Weights of a small transformer language model.
Architecture: LayerNorm before each block, learned positions, no biases in attention or MLP, tied embeddings.
MLP neurons of a small language model. Each row is named by its layer, matrix (up: input weights; down: output weights) and neuron, and shows model dimensions 0-127. Each number is 128 + 24 x the weight over its row's rms, rounded and kept within 0 to 255. Numbers have three digits each.
After each neuron's rows is what it responds to, as a language model described it from the Wikipedia text at the highest values.

L7.up39:117104092128161107043121118123133089128154136124168123185170092124110077121115140132107132160111135146168130135149180118134110122112126147127131092132111113152141127113164098117144125151145123150122135107106096132087148168176130141154111149122125133140116127153161121111099144128120151136137151125155125144146140127120111094134081105126101153098140093093144114113142081124126170148157
L7.down39:142148111134123143143103114125102149120139090124149125130113120129103152153145153148168161137087112149130104111153108115151121134113159129126103103128132160152143110100085160092172104125096116125130123165152169137120124130108140159146137106099125141131146099120097159131136099163150113098101124134096148140125152161131105138126170067137140164142121149110132127179109135115138122134132
Description: Indefinite article and word-middle pieces

L2.up436:157143157109115119111107085153094146112116098125134116167155133113153128142092107124132174153083145106126146135121135131082119126094143136099151105149115142095142135109157090175110141147116114135083085177101132129126121144117108137172153112104135139149123164089110192137128119140104089130104147137135138069141158096128107145157093119119108106154116121130157174110131109098127095125129
L2.down436:117150135098115124150117140147111105117109148115141086159139140102150136155128108117116135149094100123145148119087146092135146141107054144105125166183112144112122152130121125146147102119060089117116085150163133138141112107105108164123167120085117079109118151109115170157137150136108138099130134121145149101117140159138144125108104128153120092133120111106100125126124155107123088134154
Description: Slot before a date

L4.up936:115128159136132075094120162113170102119125124100143116163127117164166114130140170127142115166141125153115139130136101116156121121133136108113117121156151077063123131133120081137103128136133161150125155121132124105094129146129151115125119121117122134147143118103149154131151107154118138148181157124153107142160154141129140100125137126160084135163148125193120137122110147126129190095119
L4.down936:118129104103161174156133129105137089115127105141075147127116155141128135081076141146092116116157115107162094143076104100119093137136113145132128134096153108131132137130134159147106128169100136147158126136170152101112176143099172090131127135107160103135110112117144097098125118143169085105124137098126179127161129143083149112094113156130082079135156089147105137122168124200119121098150
Description: Word-initial consonant clusters

L7.up368:095094135118121130098109135110162148172109132163150108136069118151127105084146149114158120115143092113146145134138194143122128075138143160141144180151135085141113140126132132140118164098148099153166102113145133097103133112102145073128098109103111133133095164123159125148156097117131206127106186136097124142100159146162118160118080129157154129136134132128114125097113151094150116128133
L7.down368:133153051131129141111090146120098112132128122113156099132128140121152134120101100108094089113092188118168118139097132108132135182133124110158129125132157105131134152094160128168125130150141106108126105122135106111094143150123093135179105081152089121142122120128146131116116135134129081128119110148165116118142126129168106096143156111129161165140145185145117089123129151119096105114128
Description: Mid-phrase connectors

L2.up918:182138103139134138088130117188124114115113147118150176123138131164143115124089095142115090125101142148149087128130145118102135129154119120161102079102137118093132095145150129095151183138154122135131112176122094095140125103129117124119104110121129130110082107144054135121131146124131119124155121169113159118120131067130087156111075146163127167155146163122134121135130155091132111150156
L2.down918:137151158104137139154116120178129119114137149123107102103158093108124109160127117094143161117140139146158097116155145127136060129122143096084107177088121132166121131115147134116118097124125179149136118133110144118108149167135136143137125121103096096121179179165147126142122109120111146098131158098118145101130139173147163143123142109135120080117092118118129172126140096116145139144123
Description: Each and connectives

L7.up255:174150116100158146171123091094158143125104172117133109160094095100096105106072139160162098176120116138147099082155087143134129150160152132135180133114110103161165141120144154126112115120138114141096124142152110127153116087140119125105139144103138130124127096141155129120143146162130120147121134119106116157091157124121135118099122149092121138156137128173090104131123162131127098114099
L7.down255:111101126106174169163133129145124079150105143079111129094144144109113127162143123162156177125102102119156094114132117141130131154097110131143160125130127123140080132119167126111116117141137141168130131157165136143120131168116155103154147171164136142143121120154144110146162126178093111166189097142108126083091134111122101135112182115188103110165104149115106123101117131116097165131167
Description: Mid-word consonant fragments

L7.up877:115146134126134124123120098111133126104139116120103112134134109144113109140115126126074142131099080129130114110134140148087142118121146161160143145129131158081168109152122132096157129139100114121142163137124093164093091138144131156133174105126146139121103175149094106135104145166119096097122133124176144129117147084123103135118071132109151167177120127093147119125112143078108141126124
L7.down877:148080160136116099066136090117167107124143149145152104138126124161140124152127151147137198129089130130141130106109156102119159112121150130097144130126156101138129110107152146115078095137079164123133114170154134110135156133105107119166126110145148107101105140146134158099136147106122110146171082109085131179167136179117130125151180095142098140175162187144129123144151122099098095155140
Description: Inside multi-word proper names

L4.up809:113133160120098093125084100150097131148146107124123141119086105140112108104140121123156134145129112124162143143139154126098101141129117102125170108160151100153152131098102146111125172121161132180134166127167128135167156157127156167109128110131158129165103129143060129164160112162074152128147096123129105117134105132119125145139129098127141151143152102157164123144137099155173215097157
L4.down809:123121094165107059115106059105126134128152145122153122137119096130142125148143120136120156161127155119129126111134126143119110148128120151173108093140120126117112099094092148086155127083162106114166106141098090114098142154116069177155136125141116130130138104136087109116151126118109107163102178083159153107114132130128122113100099146158141149128141113161137104099129136084139128159181
Description: Indefinite articles and determiners

L4.up447:138145138140164107111150120142078097117106129125165139124129146097148137103141122123108134127144136160129081122144099120128067097136130147143183139169105118161124113137139178132129100089136142169138142147122137136117154138139140110151108145099106121083102170100123153129136099117078133124130138116145093113133117114097136099137136110122135144134103120139128127139157138130156110122130
L4.down447:170143142125108136100127126158149133124117129121111114100126121155158102140152143137149147172152089132123163106103067132153156108099106121135114093157113137137095133167142152134086140134147109174103152101098108155101143127140102136104119117131093111117127144102098159127132185117135106120182128188137115118118107153093156160119141117160166150155137144141120079101115099142142127104134
Description: Mid-number digits

L2.up410:131126139131155183126113176116131149126132143125147096077098096115118080123129122111121124144157119112139082129121135128147119129159127147090140150147086097125135117134157161108099123136109119139093147072133182142129125125138153137157122127174096123132132093143139104148170134068131182125125131116134128123128106126134128153094147151152091112156110123144162151115124114140133112114165
L2.down410:159133123082172110170099141113138131102129100095137066160150081104152106114115122133144137147085126110113101135127160122136139149122168126142109181124116111130110130107190143136073081127073121150092095128172169117148116133124113142135123150117141112103136133139132123172131150158147145126131132111123113124078161146090131117139188189161102083083120126108133114124095136181125120135108
Description: Split-off letter n

L2.up373:132128140116160114118174130129124170126131132108117165162128144155116146151126141143124107154133139095146149163102115129147141094130136124123114175171105112139172153109131119145125139151152127144136169112104152161101130129089129130125116176102141111140102124101158107091122111139127101143109094085155124099145126082118124095138153114133052152129109135125082125105163084142179091121155
L2.down373:133174149113132127147160134094118120139111096125130169152122154129113137126150180159157079138193160116097088150108135126125152142095119118146126128131115113152153170160107131112124130165147135126119137115074115162119116171084139103113129161093144131119137131134155128141124093133139139137140118125120116139176147111096138137094144101100064167095155134130104151128130171112121091136169
Description: Mid-word fragments sp/es

L4.up680:163099120132121095120123113143139125137143136088146124102142084130175136119134126138118156134136158164140125108181148135099066100151125106110094119163133098098127116136156072137119160098186126143144160121100107128097141129114134143133110145128124179159123133149162096144130113142136153130185128111142108083113105104160141108126153134129103107143095125121167122115089093098146179061126
L4.down680:145203080165130111128097115103105144138139110122118148124116137111157113113168123152120139179132119101116083105155100168098074120140137156165120151111143116161128148137160151121134110110092147146152131157086137070111134109071110142132125113125145119106117116128136097152150157160125066170113149101139176084129162151159119150104087175140105146148151117119144160126152155091120134148147
Description: Phrase-opening articles, prepositions

L2.up881:139137129103112146123124141124127131110088137110166099080112145129118097147120129117074140079140150125064149138136103122132115152135138157144171116133127066165144112109114098113168130106111153144127154109156126085129141171153137131078099150156101167152129118141097111070147145161117142112136126115131106115116107110135119114113127126106120146101106146138127153130187133097148106140128
L2.down881:129117197084131121141140128153150152141159134127151092115123154117144121142186131113119117079140138102139132138171116120107112141118179160093182122149162095132120140127088158108164143134090109107089157103112109109134142114148144125104111143138120134118142100120109162128136174187175138110118124120148119104145148117107127114128147113124120116170039148120134134135151130108139137153113
Description: Clause-linking connectives

L2.up525:157141144113122130105123129134105125091154144103124130119157142128108107101121144130112117140105125153125104152094133116092113140104135123157122159131112154153138120096102102081145109123124167171134109172100128093129154122136119184137131147157098110099112122125126096133153099151093129128155162096168127063082142128108101112143113115133088139143138144124140129102100100140185124091119
L2.down525:106123123103126088105154105170105106145163114093133150127140147138158132128158140120144085124108144130170100111149117153087143137115131132135155152166164149100171140153124117091147139106112174137137119154117079104110115109129071196134136149147106095118090100148140115144128179161131112120167178111085124138131159131124118157132105152138128122134137126141106166072085119115131125115093
Description: Article and "In" openers

L2.up31:163124118109131135120136099129110141131070142096116105131081119118121077115092156087107143099164148141131106150147118148114075071126123167128126137144095131127128132119112109123148160157201140157121167147125135134136143128118163089138121129148118116138130135161149105112171135118145125134117141134099134117088114126133196142109102158152142151180151147104087137139116111112163120063118
L2.down31:170171152117108131132099074140126124110114136139181148103117098122117124121158106103118161108153122130114150090103120178154106112150149159136137149125139125147092118091125150130159156133192127115117116131128185114127137114126102130164133123158108143161145102140140168100144119118101158125096170142112128095145124101084192125144132125166137142169146165118104111111121103112176087080135
Description: Mid-word fragments, non-Latin scripts

L2.up430:116101114099125152138120115088147135145114075127114145156104132155124188131164139130148125078148119149118172136142102134146109106133153134115108130115171138149127126119120121079140140128157164144116135074126115100154080117128147127171128136095123071130130140119126102127124155093123161168130118154110130147186113099139109119102134115174130141155141133117147081129117133123136143115109
L2.down430:155107124103117134121120142144129148132086090094136175183131111178139157160165162102102128124143136151125131140133113158121131109099153124100083134115119158130140100117164105093168101106160162177129141048121103133106100141087152138145103141120109142112172074133138126124132139129097134164141122197152183120178087110152108141117114094117124123143114149126134096131136160130117142148103
Description: Vowel-plus-g subword pieces

L7.up922:110116123153102146097149142103136137167144121103094135100123123139142109148139108138143174130145105141176131117138122128123126145167130111124181128084121134123160188116118107125154152138187128101195105135127106130132146104126140113095149115126118109110122142125117135126152122127113139140118131127135066091172137148118123121169140095172111176086120083086156108114162128116145133134092
L7.down922:124169142136111120116136150144114111101130148115138124132104112136130100146115146112139164125143086150135142122118101138138118087129123132139136112122123157174176124138143120127130147137125120143078122122137135110176160062128140159148094112124149149100117128091151104154135081090136155138142110131118144137127097140108149129119155097132132123098140131141139143105142135133190149117078
Description: Article a, word starts

L4.up986:158122200153086098110093119100139133137122125117165150097090107113110165141135084163156120138133108105139184129174150112105125132132145097126156124143163109130115114114115135097129125129135137153118097123148139127132139098153129102142114176127129141129162130101085112135128123130132130112101146151108131174148123092137094094115168141169110118134108180140124070103158137081147168111119
L4.down986:115139135131107147093117152178123115125125090149138107121106105138098118121086115131125092156149090119124130135150125155118111108142112135139120106113102130141136158151128141157108145134051193090109189124132120076130124119078132118146099086143153104147168148164109108173157112140167164116101108121110119137138133160136127118083150130131153105128142128143119082128132067146152166114139
Description: Clause and list connectors

L4.up533:193144148147153142118138139161130161096138105143167136138160147163142164110143129141112116115176085099121142080120109139137115145151141127146137094151118048140156120118161137125128086136151150104114129152132153137140150123138104157084105157124094190143086107120073159144104114140114165129099136124160127094166127109126133145119123183112141113120138132115111116149116097127141103067158
L4.down533:154142144124146166127098151124128120150104108127142121139125094122106084078139154142115129088169125123115132092115157151153086117119157158124148160139130134132110116109142097134100127100137140125095141088121125101097108098123091116098126134109101156164140158143155151129129088129129112099117090155124148147139110150105136167095109159124102126096132143087124190093133144136140123110096
Description: Date-introducing prepositions

L2.up347:096138103145181107075105138123121165119129143157119130134112070130124077122129111103149118103116096124152155176123180119122120122155104110132120137113126092083110086100127134117145141141132126121177133138103128124096125139119129182102162159124112159116137123166186147116174148126080119118118099164164163146128141132130122116107114137147149122107170110152120136103134096108090112142161
L2.down347:126160161116153090116125113115086155072155155090141097139098134128123119090138147121102131135106108126167126135147140173093105104145130110157129130178130123160157123106077118098146105124138092151141124107107113121144152153101140160112123113071127150132107116138130054156138142156109117068089121134126110113107088148110120097113156136136137173124146181120131150120127117091169134142145
Description: Noun-introducing function words

L2.up924:083140132143151086118103109113130090143129131136130148170116143097094118160153127095113100124111109143132151132119141134062097129160098127119136121135168125148137141080113122118170113139135153169138159153120120103135146130097123124118098116139121116126133111151143136142134130110052145120142117115143132091101160129152123149095128114158111142137140151136140114124129122123152091152111
L2.down924:127116155158182117140162107122134128137135156092147147155159125141145097127145141175130139110136118118132129110148108142106094115132168089125126097176123088122148174118101133114138107115092124119164156152180115108110134138087115172135100122129088142137081146132113100207127117133090124112081157147131132129110177126118132145124094173140098155143144166142109133103096113111164128136125
Description: Articles starting noun phrases

L4.up386:130111116169139141107145102121157132155089133144130160129121168092137088134136143125152099121078147108094149138134098111157137144135164154120122158105100136165118134134139120134074160166130118159102126124104158134103147084131102167116149080131162120136166121113135126065111087144165122096144117125112123118116117144121168109106093116157162113120135128091122117124215145139140108106139
L4.down386:116082112124140106156125140153132145112107135157105135119125100147110118132111157078125127147149118118147138088130124161140130096107090160122128118141118117135140149111127146111124118109130111124124092171116155138152079120142087126151169132174114137200152105144094153162095110104099141120088119119106145164121124091181111109164131174094102131106126165128130102075110098146149170068106
Description: Compound hyphens

L4.up755:120107136103131153143102130116126149099126131168098124120139103153178131131091132160120152114117106161132134134081112104125124137147116108111112109101130095132155123127110178117136157088082104119133118114122087104143131123114144097104140146152158167139117156108135115141086117120160150124138125160118137098203142147142146123146153125125133124133084162130155141121161127144150156106133
L4.down755:100139127148124146147140082136095150130167107171103120167139163109115153081130129100124136097100125118146161146094126100130100125143115164148151102139160160118097130111148101110095119137130173193125127142134129114111088126095104160161187088149130096114177132171126132138106089153119152172149143099137125098128131140136114123120113131105124104154094091146135137105118122083159094172136
Description: Noun-phrase ends and connectives

L2.up53:134100141111109117124118103115113169148131164148118142121155089138118162140118131165126109123122181106140111163150161085093107137130121130138102098148155125136114119106126143110183140153106164108116144129118109167120152115162150164094109121129094117120116130140156116111069088132155134125090144082126133118125110134132134164144091097118071101129119135151102151131155111087159109118110
L2.down53:129063135106142122108097127117157107150135161144122103096118071159109161134127137181154131101149139106141135138136105095090133112138114133158109142093166094126136083125111122148154150140124140128182157145134123137145142083130150120095107123119140165138116147120147134117121127150167146084104142118127129138138102146103123128115092107139100098103129118175106129114093094084120163113134
Description: Word endings and auxiliaries

L4.up354:134105181117141097147117153157122138090121125125143115128134123115109125119135162097113151150075094118152158129178172143149103116138130088166174135133109119159117146126119147112138136100132083145179158115139149106100111126159112148146131149121113149144128085119124115090151089130106127097152146070127115083105107118121113116124146121170142135104086123117113099105127138137188135149131
L4.down354:124130106123126080151133128136101142105126111141115181105075088109092124103089144107098126145100147104184142130123115182102106092151189092168090088111136095147107118117159164134147143143147133106154146133149141087105151114080126161076182133154108152128154091151097132121131151131148136123090136116163162161143124166124098084145113156181145167147109134122158124137148108139139156131119
Description: Indefinite article "a"

L7.up642:137132130139129088114106130115109131091082110117155112167133110168161181131139125130120152166156093158149114123116088119144135138157107110137130157145098100109159122113124145129124109119124151102099107168112166122177107095140127127135119125079117150151161165115130125124133130077137159146145130141061129096071080136105142118113117120193163105164149151132148134152204100117098133118130
L7.down642:153089058108069135130151123132112170139123115118126115134142155134128112147176134124134131103123123119154094096112117081127097101125116128128128067143108149110115105149149137125112140128161168093181118128121131144108171119076120117151089132149148097136121103103093159142127139093139115106133138156146126109111147149201122119122144135096136105119152108163137134125184137092145115165097
Description: Date-leading prepositions and digits

L2.up103:142111163114098180116100099138143175152121077122122115092112161152124133096118126143143154128133149103092169123116134158114139080126198145141131102149109120091140130151144119119113158072159066118092132083119123135070143132156102060128138111150138141108136104138179104119144107094176119122122137114118128139126114115138152141123118112083122218149118120111137118113123117097109125146120
L2.down103:108162147114138132077086125097181129138103114139127094095128158161089115161100101091128101132135139127094134151104125139127119113130141144183163111150127109096140139120145077104133127131130157147146102113130129121114104146145119127127195085151107145119126098130123122158074095155117108115142081131126128111103154148154146130110094114138118146139098152092119113131110143154119098138130
Description: Word-ending subword pieces

L7.up505:081123197144170146120142111124128075091138105129112104143094173133144129137104153142131163117174094155100085149105148138165119144104130103136120146118114083090129153146099104127122109145145145127113127153115119123128127140103139133155137181135132115145109132156155106069099119076066125095123121127145123129096136159127154149109125136096104136168149091166131139099152122120138092148128
L7.down505:131139155112136135159081082094142146129122141142114150119129123141089128151099163109092106140140130105166144137131173153124118104095154129132161130173103161126119107117117133084121132105117113123084150100138106140148116135149155122113122111068132117128125189164148128098127146100130092103153144128160132131157123105122141119124154105115131121161129143169107072137148184127146080131125
Description: Word-continuation fragments

L4.up844:129130132112138121152126159079155186142121107126119127117105135172170119139077104129137108082095108130115133137089134134104133121133089116149159073118151136082126112144140133127126111136142104122084154084097125112150116124177133112131112145142113105127168103142107151141094112088119115123143149125112149169141091113093129142136091082124164128123099072147122130135125113093095139117136
L4.down844:150145138101136164126139137114140150154079100154133117082109096116191122116151162115116123142108132176107145118061122127172153101078163166135150132099123147104139126120176112094147172172123118118108152148107160133151153129140118130099131118140071132121140125125124088134100151132110158125135097119161098105150135077080114150136111099101161125149091102145109138134151139112073142139171
Description: Mid-word "ul" fragment

L4.up777:140109108170149131182118124091132138135130126127125095131147128115110135095117119143146129131099118169122155076105155186146159125116147135082124166115139115144140110169064194109090152168126109113105124104133114115178129140124121099126139100129137123118176142123133131168135112080144104148119111140071115083129116126137156143105106089145160112123177135137115127133137186103139147129137
L4.down777:155101112144150149165129149100144134113121123110087103108145163151117132158148138126152143185123082164165121128125146093116102151112079125091129107098134101145172145129127167167131089163131143128149133143110116133162112105119113132132139105130145057147050135145104110182109115106130120138126115151108134116113134122157130118140159153120154087114140116136170133113151187110134104107180
Description: Word-final noun pieces

L7.up77:152125112135127139087134102078101140136144108123113068115123146098110145143137138118092113186140117123161089136155113173135095109085118142094136134096138137096121138150149120074112132126149103107161084180141138126110109127093083170128163140147121140172107146111145103129112112103115124123115124154116064144099183118147109126121129142060142166085140149103062131130097141135157144126151
L7.down77:147131150158117137174156167144140139140123124145147151109117112157105126138139137153138165141102122146121153123139166104113101133125129152119132090116118096145114119132084128166122094148154116138111157107149112093122155128167161084119137096102136129126138145137109132141111148149131089119126150096140164125161149125255101118152114131119126131124095117109157076132131097126103124111127
Description: Word-ending fragments and hyphens

L7.up518:129135133127119136120162112140089123121125151106135081113114110116115125129117146128119123123166077136089102149147085141117082095086137165108112137128140109124105166140136135146151119133154105170142135105155133138130129089130110113152137132160114108155146145155153105145129121143121120139103172149121104114116174099117138106121096158172121163146090135133088110158140112122148116055144
L7.down518:133143156132110124132131136155144126136116108117158137156099103128107095191123147110137148143100176133149149115143064156112149122110132146129136160100174114110088100139151127136131139135134113125136154141100210123127166124126148132134094136152115117114130144142128123091157121114162147116115181147111125105122136160116127122130145134103137129157106129108137151124086078068140147089180
Description: Non-ASCII byte fragments

L7.up307:117108169174117108128107057125112152130159105111168139158126127105098119164154077148156153142126139120137141108111121075132121126111162183167128093113150137137147184119131118113115126124111149112142147138102106121129113155119159139160083125102124116129111150117112133151131134194147122137155125112082151114132093124149133122131112118171135164141120131152155122143132140116100176111119
L7.down307:130106115132156060122147123103116153123180162156150127153141088133111115156067108139157126189144154123132100107178116138123085133098142136128147092071118160093132173144132146141125114128114128133149159094107125163121113156117114126125098111127176130144145127106135102097086104139112158143110099119145151116164131186182117141127127120133138116170091116117134157080120164139164165085127
Description: Article "a" and initial O

L7.up817:118109137120150132129121127130140128145099117156172198108131115133143118187165116089090076102119143146115130110143141160121152114168135110085131138134146157139136094119159115088135111104152116128129100115119129161121136133132122129162109100113106103120123108127101111145146143143131102136153119093126154144124118119119125180148117142094083125130147126110135133108069142141105162168121
L7.down817:117153105092178171137170128127134087138129083066156103105104152140145141157137133129129155111122159137164151189141128081121112142162138116154123125079088097130081138109177170123113124120092124123106107133199156118119121132139107095107087158162167087171108153156165132084126132141106168129112146115103113122147121104119131156134118158067129115096168153133129133122132128123115145134162
Description: Mid-word subword fragments

L4.up688:135121103109107131106126157142144153112114162113142135143159143136129167135118135171102110150121152119134158171144130151106157129115154129093106155117102099110167118138089138162172133121171123143124122134163096162097126119160139109141150130140128119119140170097154128098196142148074141116150142104131115128131115144170140128164125132117129166185142118143132085118126116117159136153169
L4.down688:111101085107131136089130128141126113098143123126157138159116068145106098107148140169119131116133112115140114146094135159133136155119129135142145126076173132119150131116105133121103111093108121168091137115138141127089144114130161120116158130142116159112133164071144168138108131136114134134114132102151131139120129133076134173128070100117113101155131130104111125134086116100095160146133
Description: Inside multi-word names

L7.up929:150128117151138072171098090121164133134136082126143119127168125140102111143125141154127129127116135160151107148156152131173134140124110093106122114160134114176140129158127149111171144094127132117138118131142104106130125156165137156120139145114130123143171160147129107122132098067133130100125136127126143168101184137146121154105126162125115135148135087100115109102120123087141107126138
L7.down929:112144151163130094085148137128144126136098135130181115094176150096145075146118106137116111098112126082105111170124063155116092160119111104132114114140128152137083177157172081128104134160145093132159174121112112122157128126114148114148154148155187059113157113164130158116152127131130113157131142125139131158118081152132115102099140141099147116146076118145162107087150131100144170131105
Description: Mid-sentence conjunction "and"

L2.up984:123112138113118146118133125144109133116129095162085145116096161130158147153130114160122081084165112123126128085124095119102100104082128091068134100115149150073120141149113181120097186144097121135115149135125107118140134126117127127091124126156153117128124160122150122133116167139164115163109148116107107148141083113148118146150134120080159132137095121114142128120125097106164124123106
L2.down984:138122144145137116115129127116126131127155143147150114134131141125134142164146103125101095112126147137129119121127133078136128141104080148128118123122154126139107136112114146111122124110110152171147146141147154125103129099114122132142188086119162087129121141107116107133098163170136145125124117171100149130136049150191144100140128131107152131077140143115157114125088138107109111138113
Description: Compound-word hyphens

L7.up287:108102136133127146113107096097160093121158163159111052136108157164108125118124178093106114151128104124166134144117168123125132130153100132100102143109133141165120131127141149107152135150098113132125157154110088151166146136126117168102131156146100108104140169105094111155156096107162142104128142141100078121146101155127174122128135089136107117149128097118094108094172131124113111149151
L7.down287:130087131124139120158141139132157131122121123115117082111121169114096135091075120109121112113153127106128172135179107138100114103127101142143118140124150125138118137157094085130129090136123116096123123167118131168138107141133123144078120153088147131148112173125110117121112130115125156157125149124136116105136119118249148153140172144113138129117149165117107156133131155164121145139134
Description: Word-final noun pieces

L4.up4:099126125122121148113103129100129143183158123128145098143141135139138081131133111151103119131138167128112137125122151137134126151167108186167119144157094084086145113149120141137105114142111115144116131138143088164109077134136156122162119150149097109127123130140143131120148149109171169134144125110156156183118135095131149137098143145123121147140127153148129081100129148137159099088137
L4.down4:109127161122138123098140128138095172085133104058117145128087114097171137135068134148107135127114147110086177072137160126070093149144100152154128123154135134107132142138133141140106121142076126125136138150095109131122097094145147116104150147141131057153128106098128127128113130163162129087139104161147137159180107108082149110126128118141134130121093113160146114092125118157097085107168
Description: Word-internal consonant clusters